{"norm_eps": 1e-06, "rope_fraction": 1.0, "init": "normal", "init_std_qkv": 0.0203, "batch_tokens": 32768, "seq_len": 512}
MLP neurons of a small language model. Each row is named by its layer, matrix (up: input weights; down: output weights) and neuron, and shows model dimensions 32-223. Each number is 128 + 24 x the weight over its row's rms, rounded and kept within 0 to 255. Numbers have three digits each.
After each neuron's rows, "fires before" lists the tokens most often just after its 100 highest values on Wikipedia text that the model never trained on; "fires on" lists the tokens most often at its 100 highest values on Wikipedia text that the model never trained on.

L10.up417:133120120135085123120133151115130148116128123135138128126158088119154167120148120129141127134111101113149194161107107152134118147125135170130074135143165166117124114075124119174097145117148103100127082124103099099141170164115123104130103147139160123117140144175086091127131139132143107163140144125103115097121109152150168139125110125098129162137167138103110129194156134106102172138164122131100119117136116189117114120118081084134130086111102157091108115141087161118153093103096095119132122145114122108111118113108151179090150187137129148142157127163130130150136146106163144168
L10.down417:128126074194184124101153081078132132138139146166119156099149132143099110147204125124137126163093168154111112110125186149145144091155127092106139138116125131162119107139111093109170132096116146121133162155110143110088146095117137115115111150118105089132121123126178143161146102101120135127134128121170090143109169167157158111124167148129177079102103107143145134125133126102126104096131115128149167117122111097107169126130114103138127082136153068118103158122107108132146090127118135128147111104166103139083120106151134169125122120143133127136113137105121146157137133137125162138
fires before: "1", "0", "8", "5", "9", "6"
fires on: ".", " ", "2", "6", "4", "3"

L5.up1095:159129136072106161130113099127168117125148137106163179154148125090123127153140075108140134171154109130143145121131129142110121093139113127140145178132122107115114106128124161108117122108152097139113104149126130135149121152140117159119161112125125118121104172144146167143105168175097150071155148099123123134168123106130070159157155145111108132117144110190153116123133141122119136123129104137159117138124150129157130152138120133149146102111115051125143133120156122149133098155121135146080142132132120134146112121087076126135115137121093085162113101105094136139156113127145112116
L5.down1095:113129120108124109092106125134195121153144105120131168121151158115159135093115120143146111127116154116116144072105179174079132123128133114134172110108144116072123108157134154069075133149128138123175156134156149145090160113126147123156115142099119159091095123177156143107184150114133162144153132124139062138142125150102123127140137149119125115085106115112109116156125158124166111158106121137105111132134129085153145116148164145122099099122129092151131138171120111153148095082141112115143141077158169168103112120118123149165102116111114140128148121148143060114149139090114118126
fires before: ".", " |"
fires on: "0", " |", " World", "at", " hold"

L10.up90:138105102103145135150154184102144140108109129119107136134139087152105120146153098108139151149152161130143173121078169148165084129175116135127138053161127087105145102108099110107149133126108179135120165124127162113084139149150115094110156084148150120134139191090120156151155132151134158140129100115136123099141122109172172145124099126111136124136130100128114111119108078118092117184107148119085157102118127092132091152150132150114149114095133137126104150115130172104102144135144126122116132068163091113163132133156167130118147146134151097145117137116134111135111139132155177076
L10.down90:126109093111172120171142160066171152162129105149114154141144105158097131165116137105122151156085104148106113158135110149047120134126138157109096116139131127118163143127150130104142129121093130108083143113127109115143109152084142142153096142146126104105123130111120124119102135146125148145105125134177124149190134088149174100128144125089114122146129112150118155178107133140124131124088090118151109112160146139136163109126082145144099141135127124124112110122114128151074091145135087102100126127151119165073108108098157173161148104125138139155143116150116144130133107061121143137
fires before: " |"
fires on: " ", "4", "2", "3", "0"

L8.up1117:140113123124124148130158103113129111133139124132095161102128146175121120071153115138118151137130120147099152123158103197091178186144088134127148125128114125105106131110105100127162119127129163151081103164147127109108141136122119109107100122149148127150093174144095163143125105135136100119117159133174122106107159145116122147135141111137158118129158125153099160140079119104114096150153150127130125134107090119160148123116148137088161139128105158124116134112107132121134099137132171138106155110120149104134129149165132098140110125113145107118128111130113101139118117131139135162
L8.down1117:147115152153110149114120131118156149145111154080124132108084167183122110121167120129078136109136111114174133109103141156150117131133081151106153113129162133130150153085143107133117124146153124135086096153114115115142152131151154140140098166126134071119132134139075084102142118159157077123149145127110158121101143123118073116159147104129113130123122095161100153122154139115144117140102115125116130094108127141123081166113143132111132124158147156129142135138131104114178123126125165141091133101115155130141084118166136101149116137155156119144121164149132125110124114097128089119
fires before: "7", "8", "6"
fires on: "9", "8", "1", "–", "4", "0"

L2.up990:129083116070120099120143156128064181165133072182139148136166128181159131121130115112115115127152138141135116130086116132135155148125087096144123130085140111114131149167112110132119165114109124137123110150154136151144160110112140093124106152140141111115126090112163112113108095129154135110126161184149156112108109130156092129129142113140107144145114176122126154118116148115168129110129116118155149119122140158159145121156104127164151090100119132132118176143133151125107133149119141180102108167143169153133095128105100160103123144142138127138137113138156174156158100116140074147
L2.down990:116097162122083169120112106107072129115139148134103129107133128134091119118107134151168115196151124128131155110125157099078111119101106130150147088102123112164124156135121108174120088131087139142132150152106148159121123124140140119127169157144138152126183135114118133176092103116139130128121160125122127114102100093109105134129168095123139151191139138152160124121121174119153095112136103133133134086144122163107091127108133107121088100135105117133112172132105116110132140112162139172122099120168149137146138182111130190111080108074152165114100059147095110162160131128121082138
fires before: "-", " Succeeded", " Preceded", " In", "="
fires on: "\n", "-", "\n\n", ";\n", ")\n"

L5.up113:158129119107133152157108153145140181177152136130182130166118106105140097137112118107133103100128161113130099129136116131196170092103128120119123153134127162091184142098154115177130152159102122144144145138096132124163137139140101145109139154126118139131147109161124135112149111126131139121143114118167102178130129114136172104086106116111124106130117110136147128098151105147110082092124121192109124123108098136169151138157114130138090094132145121121135117109118159162132125148097114111130107111085119142155160120091120145101129131084151129128110141141100102089078141126102132148
L5.down113:102112136094158170167109148094116160122170093094188144114136116156159091128131052149107094120122147066143124144096126167124164120115123123102102092128153138129141138111138141164089123149117115160129062141125106143152143110169141148098133118154136115141154136087143137100102062107120148131134113152130152134144110140158149109138119092114138091082116145092141097178130084163118080128122131102096128114156136134117130153155137146104132130117122083137130155091117110152117078176134128156107168125130111137139159149137113124119148130145159116097149101120126146154136159119133173172
fires before: "==", "===", "In", "The"
fires on: ".\n\n", " |\n\n", "\n\n", ").\n\n"

L2.up1556:147134110133093104133107101142087180135163140105135102108087151138094103076129103158137146109145119149122103100103145116123152130137154158120163128091123156119118139088129100134090164148105121130133165163168106118136155161120075137112134162136100119156136103162080133128105134160132125175106109125106154137132096107069153118174141127121135148131125126141159130129149078108166154117105128129096123120136128081149155092102155113138122095117147123114152140092136083119137124096123122157135095152109149108138087118147140092128143078123116122117172100119096120140155104137149118155
L2.down1556:123150177117124132128118105117117142132119144111166136089155081140111101130143116100104106108165146112150133156146098163154112136139118099104094119133109173159149138098131097116111118180150152084125164126133145145155119111138092143113170102119094164185122109097147132120180141105084110095128118130136158099119158109169094127122125110109118145125107114143096134102124134101110133148102122118103149129137149061119128109142136128148105152095132111147137164133086111096136169156089158080097116149126104137131151145125143143120161130115108110089112130132106109115123158129187147199
fires before: "-", " UTC", "1"
fires on: "\n", ":", ")\n", "0", "):"

L2.up142:103131145126117093103146095137120113110136148126126159119105129138120114123151058154109145155149141115117145155128160151103138141137112127137105127083127131160179099116180107077112153108125132107180117130188140179137110128111116108101132114123129123101142102144167150156134121121125112170121132109125131129151116112108128117169145126156095061146111139143112120150224140092118120156125126153134141146108121144111121138126171087172107120154098170109171124119081130146119125134134152132114131099108135126114102141105083078135124139152108129155126095151130129117086139099181082113
L2.down142:092152154083108109125096143164129118102158175154162136104149116145126126132135107147185129150111148135128132106100144181115131122128136109134124109117113113141155130122148087096109150079134153164155150141192099147140126096127107136112131145158153112134124065162154115164154090093121129160118100136117116183149168123120150129154135109081130097116100142122163124119163098117149099110110137157083134119103104114121120147127141134106120142091121089136153118128077124122099123154137133123104125149129157115099140134120100110099111141087164151156131168130162102153119124133173105113
fires before: "-", "|"
fires on: "\n", ".\n"

L5.up459:128141182100120130095122150143085167175137128105128129147117136124124106158109143138115056169146094127129148116122147140142083135138130137092116177134096124170123155159143104129121097166126121087119111141132104089157108140122111183129179142133118148107113104135104125117119104162091109123095109151118134130107122105101157120173138155074126110152124141121115125100116090111136153124150149143112108154128085135156093115109099133138166131137139128130150110159146160126131179125132199116136127118135112111126088140116133131120100100121133126141124106129132108131109130154147147129
L5.down459:156117147135110136102123104113122141141166142143082112130127153099131093125138142147128188144173113102118130122128119140082118138069133102165127128114107141135115152151174127159121103144197164121134188120125141121120078124130098173128139129103151119137109107120137140131162142105146153114121109130106181122093114097128168102119127148126160097126113113135123130153133104115127080121100118062063173115127108079115130087107169127200128126065126126124127131108059142104145133091121126104148074133154143103160102155144131159148129082119138136119140139125143134160154157122152127089
fires before: "-", " ", "|"
fires on: "\n", ")\n", " of", " |\n"

L5.up1521:139171159077124172165159137128149158154198127084123095154101132119124124125175119070098151182108112101162107122119148152144119129142115123179158126078122140145113131120127115139150164154167116093134148123112097136127130128145124143128118134136153137131144153131145102128118114152133109102135158122128128163142130148163123125134091133138160100124135125125152141114134162141110115118122148150105114125127108150126135109134071113135097075116113109095117142082129132090164082166127113091133092111114106201139130111147138106141065135115148162105130134137101171134096114138108141138
L5.down1521:138108151120135156134119119136147139129111095104130109100116130098151123115150129127060122160083118115127111130115098136125131117117142100115133153140121130158106133107179139133109166169119117170097122140108145144095114107088196157109129129123102117133117119116144125138154085125167120146122112132137113177142164087154143118116140140134117082124135132189114142118133155140158103050154142122085131101132146091135158146155138125152095119104133092142102161110126122119139149125154131171122121104068097156130161139131154128131118149136194105121131124203129138122093138076154106109
fires before: "==", "===", "In", "The"
fires on: ".\n\n"

L8.up1072:126134154104089111146133171115128138110148115142140113099120141137136111110147133119120135149160126106147157157123098121146173180128107116148137101101063123103137112131118145105122095194128157153112158121149114108136128101149100139146161132131126150158128144153104128120154119106102134130094140122145171106127132099129122132126128120112165113184107146118124114132122146099146142082121138124155153107111151110059115151140133141114145159119140141159137101109134121150121117158163137152123082152160128177119129140138148142063173131138130141173127084145131129127145115152095083105
L8.down1072:087146151136088096146124110110088138130133153138133123154155124083102123096158120174160102109119121133170199133115149185135123140111143071096158075102099123157108176119132107122092138169099161133134144119158129117113114135131095180142151121123102130177126101158161105143119085099063149134141149113137158117118119106135154108120115106101152109150129166118147127072109122146184118145156122129103155106149115099166121144170158137083113133160118095141097139129133097132131139140125109152119123158118154149117137159173177126118133114090136142089094105154136132158150101146136132141
fires before: "-", "="
fires on: "\n", ")\n", "\n\n", ".\n", "})\n"

L10.up354:137159119112156140170126155126145137116153144099125125143140104122147137087118136173137119166115149085149160136147133091103143196071126096135156190104083086079129107128152143088145114161107113118146150153083147115120138169177081110118147101144154128101117111149148135141134150125144128118137132121110115107150114133130148161113138132120129082141133126205129075162154127099129132135181101132120161151159171109143114092141147132145094155145141162093120116110112074102136135105100144104150104138141115146121133123082143114086151132112138100109101096157123138164151121172106122124
L10.down354:125072117132115124116076105151130142141135104137138148108175149143149101159149165136140098094106136145131148100134129164174142111142116157109126133129071142135114142171165090159132116165125131115148107106133098110138078089102164089134132146127127132136125158122081095107131123140140122130121108101127119138134086114144123097113117105126132137128121131122116156104165167109148129096097147109161131134112130088144115143155094155126109113127133152159103140140150191108156149168146091135082121108120132087109139153132073127201119154122126136147172118086143127133156156109141102164
fires before: "2", "1", "8", "5", "3", "4"
fires on: "9", "0", "8", " |"

L5.up1287:143138131158157083149152098148087184150137112122126143134142117165124124147140103135134146127157126116128141134104107109133180155060097137154146171120150113148112161103119102130141116093125117116105131116063131152063122141120121128111079134186120098120174113162143179127145158121140140138136120149110174133139085140156146113155142148113155144149155096164124104137120162112115146131131115134151126150114141107147106119081148115114122137094121112142138136149163132134105092105101084093129101145144090145103104087146140163135141108136133178130090094183148080121150156134142159123
L5.down1287:133122174157114168128135142121108151156115158137105097132126149146147121125155119100147172126135155124138166149117090159108122133173127138134150159129090148136114155136152163093152119095118137127109132137122119166129131142120114161166099156123156093114169153150104123150088135117165075085089092104131142134149153147159117133136126134138080099161136115100114139148121115122071174108136126142124122119143109131101126099107150145097122160139161106137132145131118124141076170135050110155114108152122158156128154128144164112140125136164129170133109134147110104117101125122116109100
fires before: "0", "6", "4", "5", "8", " |\n"
fires on: "0", "6", " name"

L10.up887:132105120095162112091154116117195131178161124101117107109155113124118144141110124131171099130115119100122124132095098132103135092125122123118153102133130193120154110136145105086104103153170147156128136141134142120096127154134119166123152173130148132152117137141092161129129106111141108137114131157132080117130117171108142141115131090106106101143128163129086135137123169158135178148123114123129137141130129147108112112144098139192139129159121114146130116113137109113180098140144102132089129136116124120127124099101124148138120087144159125116097163134146111100159134147110103122
L10.down887:108130121094126124158087139114141092133129148137104125125149093090127120138114136102148134108168087143109124135136122087104066126124180119130125133115124134128116152121128093168122180124134098108129110167154141159148124140106173139117146115078142167129081113119123099099145121164119143152178130131158128133107113124107113164141180110086087049103088119089144131148130168124152167153152154138107124151099118150126121121101123135116133130106135112145090149127127119148124140137151093161152163117151117091145132132142119125100076106180119165147140106115134145136115167117159131149
fires before: ".", "0", " |"
fires on: "0", "2", "3", "1"